{
  "n_layer": 8,
  "d_model": 1024,
  "n_head": 8,
  "n_kv_head": 8,
  "head_dim": 128,
  "d_mlp": 4096,
  "vocab_size": 32000,
  "activation": "gelu",
  "norm": "layernorm",
  "norm_place": "pre",
  "norm_eps": 1e-06,
  "positions": "learned",
  "qk_norm": false,
  "attn_scale": 0.0884,
  "bias": "none",
  "tie_embeddings": true,
  "parallel_block": false,
  "init": "normal",
  "init_std_qkv": 0.0148,
  "init_std_o": 0.0,
  "init_std_up": 0.0148,
  "init_std_down": 0.0,
  "optimizer": "muon_variant",
  "lr": 0.00772,
  "lr_mult_down": 0.7,
  "beta1": 0.95,
  "lr_head": 0.00661,
  "grad_clip": 0.5,
  "warmup_steps": 200,
  "schedule": "wsd",
  "decay_fraction": 0.561,
  "decay_shape": "sqrt",
  "final_lr_fraction": 0.02,
  "batch_tokens": 131072,
  "seq_len": 384,
  "doc_mask": true,
  "train_tokens": 1357000000,
  "steps": 10354,
  "dataset": "wikipedia_en"
}
MLP neurons of a small language model. Each row is named by its layer, matrix (up: input weights; down: output weights) and neuron, and shows model dimensions 784-879. Each number is 200 + 30 x the weight over its row's rms, rounded and kept within 0 to 999.
After each neuron's rows, "fires on" lists the tokens most often at its 100 highest values on Wikipedia text that the model never trained on; "fires in" lists the words (lower case) most often at its 100 highest values on Wikipedia text that the model never trained on.

L5.up3745,205,169,189,183,188,200,154,252,200,122,208,201,271,215,234,149,256,171,125,268,195,212,159,202,250,226,207,185,201,168,206,206,170,201,231,217,196,219,189,186,187,241,206,195,202,214,176,179,174,213,193,115,162,208,255,244,163,220,132,250,171,168,228,204,174,239,187,205,206,211,263,205,245,202,215,177,224,224,238,211,168,169,167,246,244,176,265,203,144,198,213,202,135,187,233,233
L5.down3745,225,169,203,249,242,212,193,186,200,247,206,159,167,172,243,186,141,251,218,162,194,216,225,187,243,198,230,203,221,189,177,182,159,173,190,206,194,182,189,211,193,198,131,159,243,216,195,149,207,155,186,171,217,239,182,256,114,218,229,206,190,189,176,194,137,194,192,252,180,238,185,170,197,153,252,223,256,224,184,156,214,189,200,145,198,171,188,206,176,226,235,183,223,202,75,223
fires on: " was", " and", " had", " has", " be"
fires in: "was", "and", "had", "has", "be"

L5.up3550,219,223,240,190,193,258,167,172,209,210,174,178,191,192,206,250,247,180,214,196,133,185,187,193,216,211,200,213,232,152,212,236,195,258,214,181,236,195,156,214,198,190,214,161,173,203,177,162,199,165,262,146,210,242,211,225,205,201,202,173,157,146,208,182,193,206,196,221,206,175,222,177,241,191,209,240,164,216,197,226,199,239,228,213,213,217,241,168,210,208,221,183,217,151,242,195
L5.down3550,199,185,174,156,218,187,257,221,169,190,239,189,208,162,182,207,159,230,228,221,204,202,199,161,222,159,158,195,150,165,202,177,160,187,160,185,209,165,188,214,149,152,258,230,199,193,226,209,178,183,191,200,254,190,196,229,243,229,184,249,192,134,191,182,151,215,213,232,158,205,248,201,164,192,184,225,190,168,242,196,246,226,181,197,190,204,176,205,181,176,233,185,203,181,167,168
fires on: " and", " 2", " 4"
fires in: "and", "2", "later"

L5.up643,209,241,212,187,175,225,184,187,220,217,178,215,197,186,210,200,170,216,208,181,208,211,184,197,163,204,184,179,236,186,192,201,189,156,185,237,184,200,133,203,231,201,170,228,239,183,251,151,206,260,201,245,177,190,208,182,124,227,224,224,152,192,198,149,196,172,182,210,192,200,167,191,144,177,224,168,244,155,218,203,177,202,178,211,202,192,167,186,176,201,175,188,247,220,250,155
L5.down643,236,218,185,215,168,262,222,189,189,230,147,213,191,183,165,249,227,184,206,170,131,212,199,208,210,131,196,219,172,136,213,208,175,247,205,225,207,243,155,208,192,180,161,281,187,236,196,216,247,219,225,183,213,224,177,158,214,199,157,238,154,218,209,178,180,196,212,189,208,211,188,174,153,207,167,235,240,187,176,209,148,131,212,153,173,194,158,252,236,193,208,158,243,188,240,168
fires on: " would", " may", " will", " to", " could", " also"
fires in: "would", "may", "will", "to", "could", "also"

L5.up3856,190,190,142,179,215,205,200,232,210,217,198,178,231,183,249,173,217,198,228,184,254,185,163,268,244,191,209,176,135,179,172,199,227,205,234,175,202,216,179,208,223,168,211,208,140,141,228,253,193,224,207,204,214,210,202,163,196,203,168,208,207,219,234,244,193,193,196,172,230,224,185,203,181,181,227,223,181,166,215,187,150,186,257,154,191,164,192,193,182,174,174,210,198,234,178,196
L5.down3856,195,278,254,215,225,223,236,168,247,229,208,165,227,189,170,200,193,224,220,146,221,203,245,189,209,229,186,228,175,194,168,192,210,154,214,194,229,203,204,189,165,167,220,171,173,166,226,213,186,215,192,193,191,167,199,249,227,197,161,160,190,212,207,221,182,229,195,185,250,221,156,159,186,164,201,246,183,193,220,266,155,246,235,166,205,206,195,181,146,193,224,195,243,231,159,181
fires on: " an", " An"
fires in: "an"

L5.up542,230,221,154,157,223,216,194,212,135,196,220,225,204,201,144,178,203,211,237,195,200,178,155,192,256,194,240,206,198,193,216,161,183,213,213,208,182,186,278,230,223,215,207,176,158,205,196,188,188,224,167,197,187,256,257,206,223,194,174,189,233,237,236,205,164,256,209,186,215,192,165,261,246,180,156,219,176,198,172,235,134,218,219,151,178,196,167,217,164,207,234,198,206,283,170,218
L5.down542,195,251,161,227,236,218,169,169,161,206,205,197,171,188,277,195,223,225,219,140,224,219,218,217,204,228,150,245,157,200,223,175,214,199,193,161,213,249,223,188,233,214,187,201,207,192,193,201,210,204,230,166,250,210,269,211,191,202,209,241,216,191,142,258,211,230,249,162,191,240,202,184,190,190,185,213,183,225,217,221,182,214,221,162,258,206,206,236,111,205,213,220,170,257,290,232
fires on: " an", " An"
fires in: "an"

L5.up4008,181,232,229,174,212,185,184,247,215,192,215,166,191,234,201,217,233,205,181,235,260,146,186,203,216,175,185,223,214,199,184,268,193,279,210,219,215,244,218,164,244,161,227,180,203,204,157,183,200,185,175,201,138,171,202,184,192,224,239,204,191,139,251,161,203,188,199,163,155,193,196,180,170,205,166,158,131,222,186,211,200,221,149,199,194,188,210,171,231,302,233,205,241,197,198,195
L5.down4008,175,153,217,251,193,209,155,160,189,220,188,208,181,202,185,189,190,145,208,168,251,157,251,173,186,260,152,142,269,227,186,136,150,210,231,246,188,212,225,195,178,238,203,162,196,206,179,215,181,235,208,184,228,192,179,237,166,171,211,243,186,204,158,211,168,194,181,212,181,224,195,212,138,229,207,193,161,219,154,214,206,226,215,254,205,220,229,175,274,171,188,231,183,156,139,170
fires on: " and", " who"
fires in: "and", "who"

L5.up1713,174,244,186,201,249,226,258,204,217,216,241,227,150,218,173,233,259,134,225,178,177,187,199,188,208,225,233,199,208,196,205,225,177,184,156,207,194,230,207,143,231,172,234,223,192,198,214,200,190,172,203,184,175,236,202,205,191,203,235,230,129,154,202,166,189,236,182,161,226,212,180,168,222,168,217,189,172,202,223,213,181,206,154,141,219,208,207,160,195,214,217,149,187,229,198,169
L5.down1713,197,172,231,207,148,211,161,177,185,182,236,192,170,167,214,220,261,209,200,162,156,162,197,214,170,221,207,210,188,171,215,185,173,256,149,212,169,163,193,199,228,179,181,210,235,155,183,196,236,260,168,195,198,246,188,206,144,211,206,172,170,227,247,239,150,213,196,223,217,210,232,195,123,169,175,192,184,151,228,183,154,201,205,182,213,190,199,241,213,195,191,217,163,244,123,200
fires on: " I", " can", " to", "t", "I", " will"
fires in: "i", "can", "to", "t", "will", "diplacanthopoma"

L5.up1276,204,235,229,239,209,161,169,151,228,234,156,256,189,241,211,245,217,222,216,232,206,198,183,184,193,171,207,211,221,194,149,220,218,164,206,198,157,201,260,221,233,202,157,235,238,174,185,139,193,169,218,212,136,186,176,207,214,145,150,169,198,209,224,206,193,225,284,190,244,173,222,202,209,150,196,187,236,184,216,161,202,178,256,182,196,219,172,195,145,203,224,209,177,190,233,177
L5.down1276,202,231,203,204,179,191,181,172,212,200,185,210,144,158,196,196,216,256,202,192,134,152,177,256,170,173,142,183,212,201,213,187,170,198,199,256,251,216,266,230,174,200,215,243,181,189,203,162,200,211,182,169,166,180,224,218,201,176,176,185,174,223,187,179,163,174,211,239,181,158,198,184,138,192,204,219,210,134,174,182,142,257,187,229,248,198,234,233,217,139,173,250,206,226,192,232
fires on: " the", " United", " Soviet", " Red", " White", " The"
fires in: "the", "united", "soviet", "red", "white"

L5.up1662,187,230,231,196,253,169,195,242,233,261,234,206,213,188,183,225,233,214,205,192,202,223,203,219,165,225,215,194,201,226,204,200,180,210,241,170,226,210,198,191,194,185,187,194,194,185,213,234,197,205,128,162,194,216,221,230,100,254,233,180,248,229,228,181,153,180,221,181,163,195,205,204,263,195,160,213,188,187,227,248,197,177,278,219,179,214,164,192,230,210,210,211,161,197,225,215
L5.down1662,211,200,239,276,201,182,198,222,180,210,134,260,199,213,169,207,201,176,233,208,215,173,153,186,172,209,197,238,251,165,185,209,153,140,237,198,193,207,167,159,175,222,201,148,238,223,204,213,227,216,192,171,201,213,208,228,197,196,244,163,212,207,196,188,192,231,220,181,130,199,252,174,176,242,191,200,142,155,186,201,265,242,198,197,191,172,167,171,218,234,200,185,192,187,204,204
fires on: " an"
fires in: "an"

L5.up1023,220,213,184,193,209,198,190,236,214,183,210,172,207,186,188,176,188,166,244,218,201,214,213,155,248,213,192,237,206,233,166,245,239,196,230,218,208,144,169,191,216,193,170,175,212,241,221,167,215,170,193,219,178,261,239,189,157,220,215,216,207,187,200,149,193,250,211,165,172,193,190,191,232,205,203,235,219,204,155,208,198,217,201,216,204,224,178,194,208,193,196,230,201,143,183,178
L5.down1023,230,182,212,152,209,201,189,216,259,211,212,199,236,188,179,161,185,196,215,187,208,161,170,224,179,243,224,224,243,208,192,167,194,275,217,206,224,192,181,173,203,157,182,184,162,195,178,246,212,187,219,194,178,183,194,201,202,199,192,219,186,237,239,236,175,161,122,186,165,170,190,183,227,151,239,170,239,210,195,175,195,171,209,142,216,251,187,220,238,221,208,205,158,189,227,245
fires on: " was", " being", " were", " San"
fires in: "was", "being", "were", "san"

L5.up330,221,196,186,192,205,184,222,173,263,202,191,235,217,183,233,186,220,192,154,237,118,183,236,200,194,198,208,212,207,249,236,182,181,171,189,155,253,207,125,265,198,220,247,140,176,221,112,220,229,210,211,193,209,167,210,178,162,180,194,205,188,206,172,221,214,264,204,156,202,194,137,218,221,180,172,196,240,208,203,212,197,236,237,228,194,247,203,212,220,209,212,142,170,141,190,225
L5.down330,207,213,196,192,167,187,161,189,202,191,230,201,138,157,178,173,170,200,183,157,195,200,163,194,202,150,168,231,216,159,242,209,189,187,247,163,214,173,235,138,145,185,179,153,136,184,203,203,167,127,180,185,179,181,143,214,208,222,232,258,243,163,152,124,174,209,204,238,211,201,266,195,181,163,203,196,223,200,193,203,167,187,219,212,204,240,184,156,178,204,199,231,167,213,168,157
fires on: " and", " well", " so", " but", " reason", " except"
fires in: "and", "well", "so", "but", "reason", "except"

L5.up3775,209,190,184,248,219,176,177,185,177,154,212,171,196,220,152,175,232,192,184,177,161,202,255,154,126,229,269,199,233,189,256,220,202,202,204,195,219,223,149,172,222,210,222,230,221,272,194,166,197,162,223,186,212,223,223,199,231,171,206,178,229,186,226,202,217,172,239,219,169,217,215,170,231,185,176,176,184,224,182,244,203,171,154,206,191,179,247,192,221,182,261,205,223,126,268,231
L5.down3775,230,179,186,216,227,195,183,192,118,210,178,193,192,182,197,203,209,189,218,201,223,191,203,162,175,203,185,140,216,218,201,236,197,251,167,176,192,197,197,187,196,172,185,199,148,184,176,222,197,222,168,142,204,192,164,161,169,246,205,221,164,155,293,107,220,211,163,244,157,178,201,237,177,176,191,202,159,209,209,140,202,175,165,161,151,181,199,163,122,235,221,261,157,216,150,166
fires on: " as", " a", " and", " that", " when", " if"
fires in: "as", "a", "and", "that", "when", "if"

L5.up1065,196,196,223,209,213,236,230,181,207,220,183,254,163,171,214,220,194,222,189,236,226,228,186,175,241,214,231,166,158,244,244,194,249,197,235,227,138,197,260,215,177,192,209,193,158,216,251,202,221,175,170,229,201,187,252,243,225,231,194,155,217,199,252,187,211,221,173,203,233,225,199,139,203,159,216,198,189,147,201,164,221,172,180,192,220,189,131,191,202,185,189,219,204,169,209,187
L5.down1065,167,167,188,137,208,205,201,225,236,202,146,220,167,201,224,223,179,195,242,189,145,221,190,148,229,215,155,218,200,197,129,141,211,215,178,230,158,156,159,202,237,256,198,221,188,220,175,169,200,175,165,211,157,221,191,186,172,192,188,177,152,169,215,186,189,190,217,193,172,197,167,261,189,238,232,201,165,217,174,186,213,187,183,156,241,232,162,194,211,171,203,236,144,211,196,186
fires on: " the", " The", "The", " are", " its"
fires in: "the", "are", "its"

L5.up1633,211,253,198,221,203,140,212,183,178,180,214,159,152,173,187,194,233,235,205,190,231,211,152,153,190,215,228,269,247,238,211,199,214,248,227,208,162,153,199,220,237,233,233,152,193,177,210,156,163,187,175,268,176,211,240,219,236,248,156,179,199,223,226,166,137,184,143,221,134,136,207,220,239,153,166,220,151,140,229,215,205,163,176,195,207,213,215,228,205,234,222,212,207,188,248,186
L5.down1633,246,154,225,130,159,169,198,233,224,219,160,218,235,130,171,168,192,206,232,242,221,202,146,211,146,174,202,190,105,231,225,179,220,222,179,174,191,171,231,210,237,205,216,161,180,211,173,236,211,225,197,182,208,220,198,244,207,203,147,176,223,182,117,239,220,208,244,262,188,211,155,106,148,165,191,272,189,188,147,206,161,186,192,176,191,213,174,227,179,190,151,203,188,195,180,240
fires on: " the", "The", " The", "the"
fires in: "the"